Weights of a small transformer language model: 12.6M parameters, rotary positions.
MLP neurons of a small language model. Each row is named by its layer, matrix (gate and up: input weights) and neuron, and shows model dimensions 0-127. Each number is 128 + 24 x the weight over its row's rms, rounded and kept within 0 to 255. Numbers have three digits each. A neuron's up and down rows have the sign that makes its largest values positive.
A block is one neuron, or neurons of one layer that tend to fire together. After each block is what it responds to, as a language model described it from the Wikipedia text at the highest values.

L7.gate317:110096110123115177079139175164127118139152141152114131125128085129163129147155123144146134091104117138070131154098083165159116162107103190138138123106108136138123128118140141155139158127121145121131130145106134134138143142112123132147103135081104164166118135103119093084142099119100173124147085172136127117128107167116142133116076075124137150137109126115162129106129129105174096088138
L7.up317:097103170152162159121135113148111148096120124112148111131132086121106158111119144116119150113108103177128111122161156107109133165139118146157107132128111134135082180100110131135125142119176114138152166131162105121123137067122127081154126132159151135107135121134110159149123112103098125187111114143159151124113103133116135127167181119113099132090129135145121125125125120138131104145118
Responds to: Mid-word letters in names. Single consonant pieces in the middle of split foreign or uncommon proper names, often in tables, such as Fu-d-ōsan, Su-z-uki, Kę-d-zierzyn.

L7.gate398:136161157137092173159107148158113158119163109126137101167108147159152135138096106122132130135094149112135147174116144119138158085116154153153118139148133104123078109104168193144132088143143129157108117154100143090121131149084112139097097150095103110133118156176127147137114114157120170183144108102126093140180135128086124147135132109144142105120106104149184116123106095147152100174150
L7.up398:116140183151103105134120124142125080138155152095130138142117137133172154150135129121118123145140145097082129160146170162150117160105169158140118124089146127129124124116152146176158121151142204172146148152101099113146153154108103148114130157134130143122091075143115119107113162164119160123101156103123105125146173118112125133128144120159141130107154111141149087109087154095123076115136
Responds to: Determiners and quantifiers. Determiners, quantifiers and the number 1 opening a noun phrase, often after a preposition, such as every, any, each, that, a, one, plus 1 in table cells.

L5.gate32:124101180107120126129162077133141115137147134164136140098155144173151120156171060083117122148190144126116085133105134103129134129160116135148107093104089135134117164147131117124094138145166173120146085112167104150146126094106118152174170107121111152142120135131124179159142094118146114147141134119121140127080066165128110131136138128142115142112075158129126154114169099113104106092130
L5.up32:147095154124112132156106153174158185165176149104119139085100115147114116113131130151133133125093125119131145131105111115071141089137132118136128155066100124159115085122137145151146118146137086092151143118137134148144134148095114112125084156134122120134107136139153119134128143107121135123132114187085123126088073099107109123122129151109124150082123106144138163124114157102183134111120
L5.gate61:141098123116172169101136150166154135142158097132094133117119134169109110139124136086146129121102126187180115135144089117134108138152152121131145089084114136178113112142106127126120125149106143063125131149060095138157126108139133098096116065087154139112120139152119109155145141161103108125125088181150126132111121149142144121150143164138169139144137123119164119080149072117107101100137
L5.up61:137108116113137113139129133135134130113129130099080136106145129149146145160108117131150104093115125176175132146162148125109096166124114134122113135178118104168125113162129145095099132159107129109130131120075123132130088127134103120110145092158174129101133127154122153115165073193111127083125143129118113110090106091115143121152145096127116145137163154120123134135112101121137073136082
L5.gate62:110113144119114135148098147143124123110131122173109122139167140164146121125134099154124117115159129149133116136063095140133131133117114146154103151114099134146170161121099155137146149081131151126111123123135113137110135143071136104125071124124107132126147132116093144115131168112110128116123118102107104148105134093152136143196095134119134140150144150124101090109115152100157139127148
L5.up62:129113125085124121118143145138132145142160122170153101111068182087134139175147110147132132113152120126120113113126097132122097161129107145103147136131097091115108097130122181142160183120111093135105139110147121159131121133071115181095153136148118109122085126105133095107180139116088130146148104148097144081165131142100149121145182140162127130130083121167106127120120131143148118115100
L5.gate115:161156141147142133138116108095128157157146105126135141147150185140116099113135125141121189122137099139182101090126116142095140125138116157157113107140143146112129132185149158140106108138079127141127149105180108127144075107106153123162150123151129121109133103124132125123138121122134131126146124162138154112134118123158103143107147097057093095137105145129130143137104094146112139151111
L5.up115:112121116117126144109113074164134116101134146100083091114111140127114058107136133174118120134142064141163128149135131156100138129167126120107115104153125128112104079134103107135137120136100148136114130094139102138141121121107169152122114119159080104128164084148170156145124077144129115126120128120169160151095135134141174163150148085074128100134144115119128109127160140142111132130122
L5.gate131:153126135106126092109113115167130091119137118131136108149098088101130163130116116116125049125122152084136116098140161122146149129129114142136138166089147153112118123145141119163109127130156157128146115134139114089123090112105158101113132120126101138093117129156133094156137135165118096104122110113122087110144163125147157147139116127102182169137134151089098140149126139119157111140132
L5.up131:189123125132113083109135138155085119134177105137112148149156145129094111117113084096140107135123116129140120088105098149137128137109179121109133101132159113157074097094092130180132110163134132089137158152119139132148143102122140113143137133176134141127122118129125098174129118116160111152159117162109097103110126129160131114130101177105098150134091143101152128121142123130079160106159
L5.gate182:127146106168173145135133139139129138126121102132107114120092132162087124101107128130158143131108083187128134148159142111128089147081119138148118100148109139110130081131126141107144130163185130094132123142125121114155153125115112113137096105125114138139140188148104095156104108104077135145152110132160128090134141137147148057167174176127157163134146142117133108136131116153123125113114
L5.up182:166127138118115126136116153112110164085159142142116127096079120099122121146120134149127155110130107135161094152184090135107062155138141142147110154140132169090142152116126144130141110182085124128138081122095139142096123112131157105150135118122131141100126107114137133098122130138110106171132118134097172123164133155128145115132111142111166104139117074144124156099119080103133113106131
L5.gate211:138140131111137113117107153131112138134118136159150130109144070105136083093102127127163099134112183146156142091184126098109118127089145115107122114094150074140130101125133154141126107113114113125150151104142103107106127105130157160140157137104098157139148139119148133161178167101125128111086130142143141120137127161119132164133093116134131154143100128137128112133120119156095098126117
L5.up211:137105134134162129099154103127131128097119131128155111127077090137096135113152114059147133086144136145108123130172103138098125118144119140142155110089150121124142114148102143121146117129146159150127155104115080101101107109097138105144121142155127179148106149120098164130138132129138104105138119156133167123131144107143166111114152131112101179125149137113096100098138080126112106156121
L5.gate220:147127133108133082127075177154130132141093115126137078158137084123150158134151140130134128134147097107139175139125137127126105123115083127107141112061115127137106116149088128155181137079106125149155117119136148098146092152107122154149102107097143161160135153096109130126152129145179109107162103148078118101116095120158134136081129089137132127151130144138107152097109125122121145162128
L5.up220:132097139082150100107138124135121109117130124082107136116122121126157134101121113139191156114145138168136153130114084070086136191130121109113137118158136154126143165146118163162119139129073074098130135153132189157133113141088101137147122113117113137153093106100114121106122188089115061155108123101115123107090109119150124151140133095167151130115176119095133145089153142134129150166135
L5.gate247:090139173153139082124090137150077157125147124168157138120103123142146132150128187136145128201138140120145106123053105126133125137147114115093108131104144122151127101116127120107173097114140122125120112111114146150118181099103178123154114072125122122140152146179112109127124118081126106102134106161146087156100091163147155094130157166090133101095156108083158099138131091126150157154103
L5.up247:118132157159126120143131082125138157116113132124149133098185108123090120107121109141129126130118132160156109125128131087144131094155143139089129136120087123131103138136110125123113110123153105120133132116085109189087147103140098137106169154123144145126134155173099123126106130156179081113151087107136126116096087158159161144100181149145117142115129124149134111160116121101116135107154
L5.gate294:131110197122155120112108173145111157117162176167153138157107088112156144120134140141097129122138128159107120149161107119143105139126084093080136090062125109135130136111105125147103127109141108163077116178130055137181114131169131119107104139075151116090135099121175124128113139150110146140134106144143115136128170129142087138112094146156173148111147086124163102113147136129158120122103
L5.up294:149089157100153129124107105110112131176137117093181145132121107113137155102154143150137118140148122183148135110135107073080081138107138145099164083106124129132120131121117159145128133143143122128127109170098067127124091130127088135076106119098147142115158084209115123118154145141155112112137130121099102158137106162081134143137131103129156161102129086148071102109129128103107146140150
L5.gate319:157133121143099182117122143155152148116113154154169110136131118134149108157185136088166124098153128126114120137177131107172053123108096127119113145098095097115144111175109142145125114100121117137112120142129138141142123115153117125093186076076136154159117138092129141159124141138137155098171090131140134123110119112130136139140103128130179159102130123107155131120086109138172085128112
L5.up319:148176147114169139131085131156166150147126099098131143098140096116150087080128155099163160102105156106195119121149123106126094135113098117107119111119112151148131137110147153153152141141103116061088156166148130087109116076118123128097151145120181139194131139096142121167109130110101131125102143129136134117117144104143131146141089137131130123080126158152107135137107091138163123090130
L5.gate324:108149131143149141173145111108148181127146114142152179131141153121153115143166104143105105129156165144149159141122145119154124169117135108139125102123117171173131151121125166170147137133134132109088178135122149128132151138137126116135151126125155143125132145123074103102103150124148143083087120139142112153152173124103135092094097119100132146060100080096128152158111143098108148108150
L5.up324:119124135097158140155126136113100140134163087147109139166107106155135139115175124117166136086148129095139141088146113163097109166091159088137175091112165113096132126122115107140125094157172115103123112139127098101079126140159120126131159162134123109135120106120102072151119139140127109109083122082116126178121123147105106065138137126080144154170123093093104140100114107120122097136116
L5.gate374:143122135114142153128112090177117117123145135119136160103124099111134150139132120152122155113091139118145168148128119134144111100131114132150127098157139129125123120138149129149085135151109104158110137118093122121123138143150138141113135098075145167130134111142164144110109107135130131154105094114113152093095144143168146098068125065136117136083165106105137104156088157136126131116130
L5.up374:137110141131093126051141143153100150142139111141118136151129078119148139138113122111145166128101118123154095170144112126158161157092139128092116175104136111093158115138171135105152140106159126132141114157168125082116135114118124131134095132166105118083109103105165131130135126152178137128144104099170110111135136135116142120102121153119111141140137106162132132144138155180127127143128
L5.gate456:085126123129160156129158146103166104134121124101131173103113152151127147163109120120107098144144122183100138149146128138138084132102145146164130104157121158148120113114125085140125157089154120155119093137093164135163157134074156115107148145171135114122149134102128151153163107117111140100073093095089095151115181120162166114097177167131104113157077130150123149111133127090096084115132
L5.up456:133133130094161120110158124117134152119168140076109183119102157122125143137142117158105130171107112125116152112072151131127128124096097157167159104161115144123139132117128132096134125133126124117138126114088158124137100145115141098142143101130115151131099114110164105126139127191141155176140173107124130136167078128133128108128172084164158146143109132093117091111121181087138128122138
L5.gate471:135105091159102175160104130113106172158078102163118145144142114104145107118150101108089134149160115138122079111110153137145178086122147136138110087118085149129128112131114123112128108155143121135124137141099135128122124136136121131159154124108127127108105182103082083166154157159127155091148102117151157142122110135180125151134145124151155166114107144075114131122112089103097116136142
L5.up471:093097138096184144133094119105141100104123141133136178136147131126163130176166110105114101151076144118102124150123117133093152143103105138144162126167135118180128133134085114127103124132109109073121136132163136161133144120163103062120111130146146158104102111107120084094143138104150100153126150113108117129138120142117142106128133111140115132136137101099132130106111082141132130175093
L5.gate555:115133139143147117118128138174104154137126142106159122127156089120123161142144129146152128128115100111173135123152131095155159119098155144145143119142129138098187109064093152068111122134151083097091130150087138098146105106146136117173112113112134149094150131154107152147114139123073141079101129129150164124100122116118121088118107121132144194155119095116103122136141098166144116130206
L5.up555:121147139138110121142106141123116099140205112090109102139123095131136143137093172134126099117094154129164097109137076127113121116118144104112104105128173126135115093130168119108128129140094130138130144098152090116091124126142095162116109161144143134098138124143152132095134167114131140154159141112155114137064144144151129066136147114138092161170089109161126121111181144121104116117145
Responds to: Mid-word consonant fragments. Short consonant word-pieces in the middle of a split word, often foreign names, such as the c in Tu-c-umán, d in Ka-d-him, c in fa-c-ulty.

L5.gate0:146131101151109148145146114146175159148111175080100124066144168122146116108125122138127099133134113143111145138192140109117099166162122106126146168148150109094162154120107067167121096162141144158163133121114099107137125106098108123125192173146130136145143141113134138114141141152141126123128129146081129105076161135140145132098134116117141130143131129127107121149136151058131147100126
L5.up0:101127133138119150124116117127144148135060174109154101169140140132118164168099131122167103105093166112113145141148126102100102125128105145194160098111159154119126121145109127083152156121137126130128135100128158152120147140110120134096162110169170101165166105126133127088180108069135097193122107118128144133119156150088105137115132136168104121125167133113102140108102099141148145125111
L5.gate50:114201136074137142148147101139099104156109130101143101154125195144107144121139139128139111115095150078155151130114143133152086085133165123129156137129108127163112153089139132171143140160124115127136130121096139148146158111143137136105122131140125116140113160140151121134109144094119114161103114096105124103136157124125118113171139133136163115166126083139155112150085194094123112137138
L5.up50:157164111121096133096100149114122105138118163112139139148106155123183100099112117122147096131160147136173172142145145123126125112099168125157145105143136097144101128117106165074140177140135133116104090118123122114145153112130110159104135189149102110130084122139096131186111136148131155135104140100118115100062089162068141157111116153142120138095118107167152141143098180125142141148094
L5.gate54:101127135125158135104170180096126127115103125085165126122122086152142095098136132114083148102122139115106136136117118147155133143081123125145114157153100108102106133150117165137106131102149124114136138142121143127141125161145097116140145159107101097181101155159112101130133093152101126091060130132147141139090173187110146169116149165122129149149122142163152096144116141131155108097132
L5.up54:132146100110126129121134110068115135172144131115138120119161138122140150116137103095114139096112162079143094107116138119134093175139134144139115125128134098147162117121131147143104204129155136143120136142090140131106110131141118102137135143091171121159094101136096099084125134114154137124138101129138132111140118141115161128135162108106140178150128136096169120175116121146095091166143
L5.gate126:124141139101095116112138137125172128162160149082128131082139108154102122136096123146163137172132127104150096103131085130106122147087117070179142107162118099156126148135151124145164116162113145121140106142093129091146141124132123122106140129139183138113140141173105125133098165088147122161111154127126117070078111153147137179152134155149115150064114125145125114104127119125129139119123
L5.up126:107133146139177116152138146095118107117116153107098112128100174103150102139114121107082061191088128143155140145130141175132101119136131124080113157116140153115119108121126132112142139116107097142144125116136148140109137139105157138152121139114135104105138117112110127157077129117114157179065071159126142106137111109142147100203138165121139140142143129160085128132146109148110170156163
L5.gate132:132147121167125124108125094147062125135129171126132146105133167183103120121075083151108115124156122095149098114126126135137158154132133142168145118158085127169108182132115163095159154133131116171116128132105085101116146138152114114175172153154155102077134147122142100112126148150150117105150146109139132103079115124091126101108137105139117120121142106124126126130129177126137127126136
L5.up132:115133105133138139112084125116147135132124147170150105136162121099087132114129105190084121154175172144138126139113172143151111088113132114116123148106089110148099121142138135106098110115082128166130133125142108129153129134114115115136141145102117118083150108129101123122106108151132114142150137136131124114116168165135148104129166104160113157159142081104143113088121138146128104089163
L5.gate141:111152106119131118114119125110114153141134147131141120128129102115090104112116099084137114080131150140091127153116136120190116078129169091143158125115102127106192130110121143157156107106155129154101131120115088092083150108135130088160114108098144169141129125196145144117138156155169121162157123090134144128140169127112132168163111153146133088146096095144179150140132131155084113134112
L5.up141:147141128148123145097121113155131132115141104152164125137111148143114124145124131126148120150146158134131152129154095127152069103093125078172137186128085127111133089113168145124087126127112089103137132143099104109182145107135158135145087146116102149096140102138135106100152104143130145164136178098102143079119116081120123143130111121101153078131121104141155138130132135128111131112140
L5.gate163:137163135111100123130157136086142151166155109142110078138100105118133116146134135150160111079122115056120136137128124115063108114108174129148121098150111096180136148117112150099106135080128075121121151107131108099134166101138140120126114141150127170159159124102113123131116122094138141144137120113121121145105157108111113107130108144127140119161116079112184111161158130133142127148120
L5.up163:147094110143151103125160090105105142117166104153133134140074113112137114157142079105157140078093116149086124148114114107094126110162150130136139122130135084142127163101127128122103153073110120107132158106105124115134140144107202098140127074158126129152146140105153110142133121118143177073151140118116119139100134105172123092140112143101115110137114103142161133128116132138126115144120
L5.gate175:166140112147154145127093104153135115159112095144108130100132112155146120113136139101093159160143171129171140118097118181122113139132090056123111081142105144195108127121064177084151119089121124112133129105148130073169117112202125108118165123088126128145111171116125133113143124134149176147132132131131134111153157117141090091127094139103110129132108076102110136134116148083106167139152
L5.up175:105136177118119132146126131100162106129124117166118118089113083080114144144135112134131170098144182122137137146128143149108126118075095072160109135102120097141090121124095131108152179138107110119116154098151150097121159169095120124122131127144129131179121137119150126122118084148098165063145081130146124123129173139148135149122149143104151138096126121117140124099125139122118144166111
L5.gate303:131122153148154109128126139121127117118152118138102093145116095147098103159132161138102105168113104077135146116089139152147177126165168121138094161121156145191122140091154132145154202166133114130107122126165140137175136096134127156124118125157082139145095145152140125129120151120097147113100088146127108124098097121146130137154111149147097095159146137127138133099124120112157099106140
L5.up303:118131175139171119166119113165107153133126114092107124098129151117104122130125153142097137157144157134153129163114116099163130166118210089117080127121077099141146147183086105137122111102126143124107142115138146111101130136117148132110133130113120144150133128125076144157145122138137124131142156123166110089108124108124127121126119100074097139140122144143161123117116134124170159122046
L5.gate335:143113105143117103144126124122143124069157152098147121118137109150146114145106118099121111164156125167141120123137135128137125095097138137161132138086137100135132129132149119125119116135170070128110111113142171161108167143131161152096109128119124146159123155163135124124147121170158134152107086107159111104086185166144099094178169175133113178096115137133190117106092129156113138131112
L5.up335:131126103136117139157154131154124105114113133137085091127099119132136084134115136151143115163127121109167127162159121101124114162148145128108200142118140080137118166106101080153127124108138118144098083133139131135138154135146146139134115123096117112133093124097122144135083095144183134131110104087140125093108181159133139106171096116160105118108152096160165095129155122107109136127112
L5.gate355:140122114168128100129150131074134102127139099084114150070136145160142131151202088140119135127089182125141133144117131149158087111097156140090109160152101155132157167125146136138060139118139140149085100148129128161118140173164097134104149113149133100114081113142142120123094141112129131158123122122120107138127168123113123110129100074174135114156144138098162100157169131106139112143142
L5.up355:156152106128098147121129127182120133137122143168135125144121116076144146180143142154117160143061141127110110153121151103166139124134115089205147148104101089146126127160120124070121114093139127118083090094122093089148132123140067113125130142117173167117157142114112106117118123114138146085126103147088143117143168131083140109121122104132144144127111163113134139129139143116120124161086
L5.gate362:139120139129165114130154126145102172127129150082143125141090164156155128158140148144140134156163175114118136129109101128118140105142112128134109129152145144157126100070161158157141104097152141107136154090095124157157150148120129098120080147138094149120145147092123146137121142122098125117141109109120125070135103162122122105123160141146098101096068109116138110151119142142123101116155
L5.up362:117150109112148134144152116116105114147121110151169123138133183099116141169149133088125134118117131091100134159125136115112097153172115136109130106139105103105121133139117146105136147149161143109107130127156148155169128081064171153146178129130167104138151159124090146149136164149119107162119117097115176118127121115126143121102136141134112106144131094113155128156122167112106108131151
L5.gate380:109123144117123126107154140119114104138137138134102121122136101066153109154089141153141104189124173095084136153101164097081125135133157106149146117114094107133137125142132111124135108160112104130096118117127121082133148133129121130150135052139144165136129107118099117124096155124090144134132084113113153128117156120089135109115171107189128114125100144146144150151111155156136121106103
L5.up380:113177130167131121139162106115117124154096151144127149144169208115123141128142098104117088096119122126133114120100124151136153083119129152109102130142121086154125129097148108127091104172177114116134162129098083127148160126121108151137170129158079142119092116158149108129131117118117179170153130152146139115169134111151109131116113102133130143118130115168117144120133141101128126104111
L5.gate442:129134135111100110104158178124130093128157098147132095149129129129134122132145154120104141142113125126125174166108155177150109167130169093155111120145129130127144138134127154134172074105105150127115094118125133149141155119141107133145096101160136116100126114137077122124177125149076128114094126124149147077133143172096136178127094104137132174152103098089119120102123159123139108136140
L5.up442:134094109145113164122123126133094128138140144105145165125141123114132150136142114109148167127149141119168116148124146138153169104132152140143124153159121089173136146144102101095122128095160102089127086138159097122182119128117111114091148157147133117105112138151140145177099138115158096131118133115104127133112126109126154111128176123148125110169109121119080156111148165172110161186110
L5.gate462:106132086078136108099139129117097120130121142143117124132147179158137143171124119143151156141154116104138120155155094135122143111103123073103133103135119131135109118128130114112173174079154106166153128123108121142144154135138111120138114148128154145089097153159123136149074121140145127098138149128103114103098143086138114057159133149176127132099127122163142116134117141128164149125089
L5.up462:088110104117125122202092087135141150112095144106122108110143137112131121124142114141173121158181160144105159116065149144120128165133156143151093100142129124139176117135117150123117108120094133118164148103153138117112123116110111094115161091103149145176120115122138134122156130144077153118118160075164127126181172098138097157155149133117132116120156088110114082189168126120116099121110
L5.gate554:128176097104135155136121170095106180128132141076149117165155130150122154184132131126088117152113118184109154150096122128121135125131131129104125112099116116169119141139066118133150148137113151116069136126169157110134108110099094110146129171124098103139140127115149159139112109105123113137091109076122099140124151137122121128119148126114116123156123110113133159120117165146130132126147
L5.up554:121149098120139102107094128120136144089112123145177122149133179143133122127115108087143152145094089152109150128123158133139153098142117100119079094086148124105104121143066148137117123124155133105103101109127100109149148077117127133133155178148150090129097114179135138112130103146132107151132092123154115115135127178120136159114116108108172126165142114132123086117106087125136163149131
Responds to: Determiners and quantifiers. Determiners and quantifiers opening a noun phrase after a preposition, e.g. "between the two", "at this point", "after each", "of several".

L4.gate125:147150110106163079116174077119105144155136142140126156157149172155087120103132100149152135177172164106128132120098099141125144065095135104156107099166105121126115144096144142135160154126135156160123115111129113116102130104119135115102073171124148110157110130133146143127100130181134147113121145132091141101109174135139130124159171164109140128118095152134132136119109182155140123145117
L4.up125:110124140132146117123117122142097130141126101150121145127130133134124128120125076099122154172134100122091103139109104109115148128068151148168063144123119169139136114128161182140122134166145076140118123135142135117159140088126143078143163147124169127153102169112144127154099120107133124152103107125126175100174117154140142124156122145141111104065129126159112126141096105164147155129124
L4.gate158:132163096141141106101130140107139130134134123078157123157151137102157147102094143146117118094180137114118124157161125123121111130135134128140097136070119118077146124119122098167142148113154125152115115159136087186132176113149162093113128145100128160148132140108111123115180126154149144170118123085107143100149127139135102137149146179125148091094141122118155140140150117126122159066122
L4.up158:116117092117127131090130092111139101150126151118160120154076127162100104117088123132104119103157151110061120097110122144111136136144164131156096173127149126131173139107150118189115106109136141144100117103126136143170131147110158105119086183142109165100112113139166152108109128110146151145170143065169142172140141111136125142141117154114163124099161107150130118107142161135153108122111
L4.gate304:138110103114146123144135159135098133123105130141184172115134128184091158166120103119152128089137151098162132131113127138162119108164120122156133171083108123168127129127135145141123152143095097128171192136077129164119107086124117128131120159137158154128158123063114153177073106102142147134142123101096097128084133156135163109122095106086129158114129127116126146141087087057135135130126
L4.up304:130098102121122143106122081147120122131124142132105161146094191135106136098127148103126150174137142152140118127127139163144153059172134138162134106185129131107140143146139118115131152036121111093113135144122155118123141149103120108143117136116125104128148110109143176106120088112102158131111148122117150115102095123106125117119134148132095129113149094098131126109131139134173138149147
L4.gate517:120149093134095120080176089098149142129078121130145141097145130105101131114141085137121162126145124126114125179136102140144112128098112105148104111127150142139112103112110138140106115098098110139081140117110135147104137140128117070191130136137122118137162104163123182105141128150115173146077150117123154149178157167097094110103093118162140120119159127125136145176136164104107176115157
L4.up517:128102138151116084163128127099112099119129121146136117133126121132137131138136101081086140126178129101092115113115107116148102154180147097128171107092107129133151146095136128101135105099142137190165086104118111127145125130117116081129148133143151109116115124113128130150120118107089122110140123120139141134112099141194114118122136125155149103145114167164120114129116135144155092140148
Responds to: Quantifier and partitive completion. Final pieces of quantity words and the partitive words after them, such as Sever-al, Man-y, forty-e-ight, all of, some of the.

L4.gate128:112131110144157153158109107098140126070149118145106176140126096143117153142125107161117135127139139111105122158102152118112133170089134098101113140129153093142133100141120184137114121120136101162110143099099124099117144111083112147117120131157102138148095153118105110142152126122086129146122097139121093121152119126118163058144151110133115109097127144096133140137120129173124116093127
L4.up128:130095114113144115149122155140129138119164129163113139135138081151177101120149132114084127168132154091095112128112086153123169142135118128107130128162138161127085127130070102136132182190147121111149113141135137140118115172167125138126136115103150106134122124143126123086105111132106125137121130136132124096158140148146140141106149100142113146117107092100119136073164063127151150113159
L4.gate152:114115139115122109183139127102134120137120143151145131090158116144120112151121108106094152165145127103145087122124117124152090106129110100125126101141119110188126114124064112149126166134139104116126161132125148179139135107134073125185090122171112129128142141169063135163138141103116125092118110132111116107156128163106132117143162116139126144105126114164157169117090123109127145141122
L4.up152:105105170081137090127103149154098151143115147123144129127151149102150083130140126104113177130106095137111113061141147124161125141167123124135138117114153146168071119161148124132118126139125136116086107121138116101126134178161134108155116099119115134136137121144177183128145138111129149149126182110111117151071108116109127121145116182144109164141115121095152112132117119105122192126110
L4.gate353:132148146131087139135108101109082108114108088139138156124123169104124131120154126123162104172165123099106119187144127131151152129165135139071117110091120112159133135114128157103164134130112114116139135132090197130126146136155123159127155099110119132124097091091138125136143125100120100116114167132121144120168158160093112114155150144154088146121125140113132088098125162080170117127083
L4.up353:112177094165136108148094160124137101179128111112108142086122187136141172136134136110114120110128128137167139140153139119132107102084140129126122145129164154140118104105133150115133138162126123148119143155126139136157139124120114169141123096091130130090156114085099136107151096119098162161120129127119148127141119076198166146088090067144120136139149107136104116161164139154118143119059
L4.gate494:151113100153123138121134131103139149122146158143107154100096115107105096141136063140111169182141153106161164128119141137189192115111127177107149122168098116136147156146132099129120166135104154129122133133112143164093123148100095127165085125122117139117134158098111185151115078124135118081115124099146161106102147112126135094132145141142111090133108145133137137111134129127180163117118
L4.up494:155093106093113101090128143164111142135091131110101160163117113102166127129145074109111120135163148096170156122119129156135130156099136117138124145142150134132122125170117100120140127111079141195126125116160139168158138134098139130125115143145157093138099118118118121148142128155105172112137181136092077115108133128089131105119126131107120070146119115168154131082151146115116167137143
Responds to: Mid-word consonant fragments. Single-consonant word pieces, mostly d, z, t, c, inside names and rare words, as in Cha-d-wick, Su-z-uki, Baghda-d, te-d-dy.